{"hidden_size": 320, "vocab_size": 16384, "norm_place": "pre", "norm_eps": 1e-06, "qk_norm": false, "attn_scale": 0.125, "bias": "all", "parallel_block": true, "init_std_down": 0.0, "learning_rate": 0.00891, "max_grad_norm": 0.5, "decay_shape": "sqrt", "final_lr_fraction": 0.0, "max_seq_len": 512, "max_steps": 9919}
MLP neurons of a small language model. Each row is named by its layer, matrix (down: output weights) and neuron, and shows model dimensions 144-207. Each number is 50 + 12 x the weight over its row's rms, rounded and kept within 0 to 99.
After each neuron's rows, "raises" lists the tokens whose logits its output raises most directly, leaving later layers aside.

L7.down613:44 40 65 49 43 36 62 38 62 52 49 53 56 59 69 52 56 55 34 80 49 37 56 37 56 45 57 39 46 35 57 46 60 30 63 29 60 61 63 60 73 45 50 64 38 60 58 50 37 34 41 48 53 57 56 56 34 52 51 46 51 58 44 53
raises: "were", "have ", "unless ", "appears ", "suggests "

L7.down118:48 51 42 44 71 42 59 29 45 58 22 58 40 49 20 60 60 67 39 44 50 63 51 57 42 47 36 62 59 64 51 30 57 55 24 56 66 64 54 67 64 55 61 44 51 49 47 39 67 46 48 56 44 61 54 39 70 35 40 41 40 65 38 54
raises: "two ", "several ", "one ", "many ", "four "

L7.down805:30 75 75 57 33 61 54 58 40 44 63 62 47 48 66 53 56 35 42 50 46 63 72 36 54 66 45 66 69 56 25 56 58 46 49 42 37 67 49 36 46 51 46 66 61 41 33 47 29 46 41 54 72 65 47 54 61 42 61 50 31 52 42 40
raises: "opportunity ", "numerous ", "additional ", "several ", "tools "

L7.down99:35 51 47 43 46 49 27 61 57 53 57 51 48 35 34 49 41 49 00 35 59 47 46 57 38 60 46 47 46 59 45 60 51 39 66 61 49 38 46 58 61 43 71 54 38 51 45 69 55 36 73 53 44 46 67 53 36 27 40 57 59 75 76 51
raises: "I ", "A ", "E", "T ", "H"

L7.down1174:37 44 44 70 52 53 56 48 42 45 54 68 66 53 44 62 47 60 55 57 64 63 58 39 61 35 58 63 51 44 44 45 55 58 49 60 30 52 41 52 47 72 56 46 76 54 38 44 57 51 39 57 54 55 45 35 54 44 56 58 26 52 52 41
raises: "before ", "after ", "prior ", "following ", "later"

L7.down979:48 56 33 37 46 61 56 39 49 41 42 46 29 51 49 57 51 64 45 49 87 64 65 51 48 43 61 63 45 56 53 55 70 50 73 44 28 44 75 57 42 51 58 39 45 47 35 37 63 65 50 37 51 68 53 53 38 27 41 41 41 70 26 51
raises: "terms ", "'", "’", "', ", "' "

L7.down1036:57 57 53 47 50 36 62 38 50 45 40 50 42 61 53 38 59 34 56 50 56 45 54 52 68 62 66 58 76 66 40 54 38 76 47 50 40 43 47 39 45 61 63 37 55 53 58 44 35 67 50 53 48 64 59 45 49 62 33 36 33 48 62 71
raises: "meas", "driving ", "showing ", "starting ", "keeping "

L4.down719:40 57 37 66 52 56 36 31 58 36 36 48 57 56 51 44 50 52 39 44 54 52 26 50 55 39 59 54 51 55 35 59 51 37 38 46 62 29 52 47 45 26 63 55 67 65 43 36 53 48 54 47 42 65 47 42 32 49 24 63 40 40 65 65
raises: "age ", "age", "aged ", "ages ", "ages"

L7.down125:45 42 50 47 32 46 42 53 64 39 33 40 55 50 52 58 52 58 49 43 59 52 58 54 46 32 59 43 60 53 47 77 73 53 24 52 52 45 44 60 61 39 59 48 64 45 60 62 60 52 60 47 32 47 39 33 43 63 48 55 46 43 54 56
raises: "my ", "me ", "you ", "Is ", "your "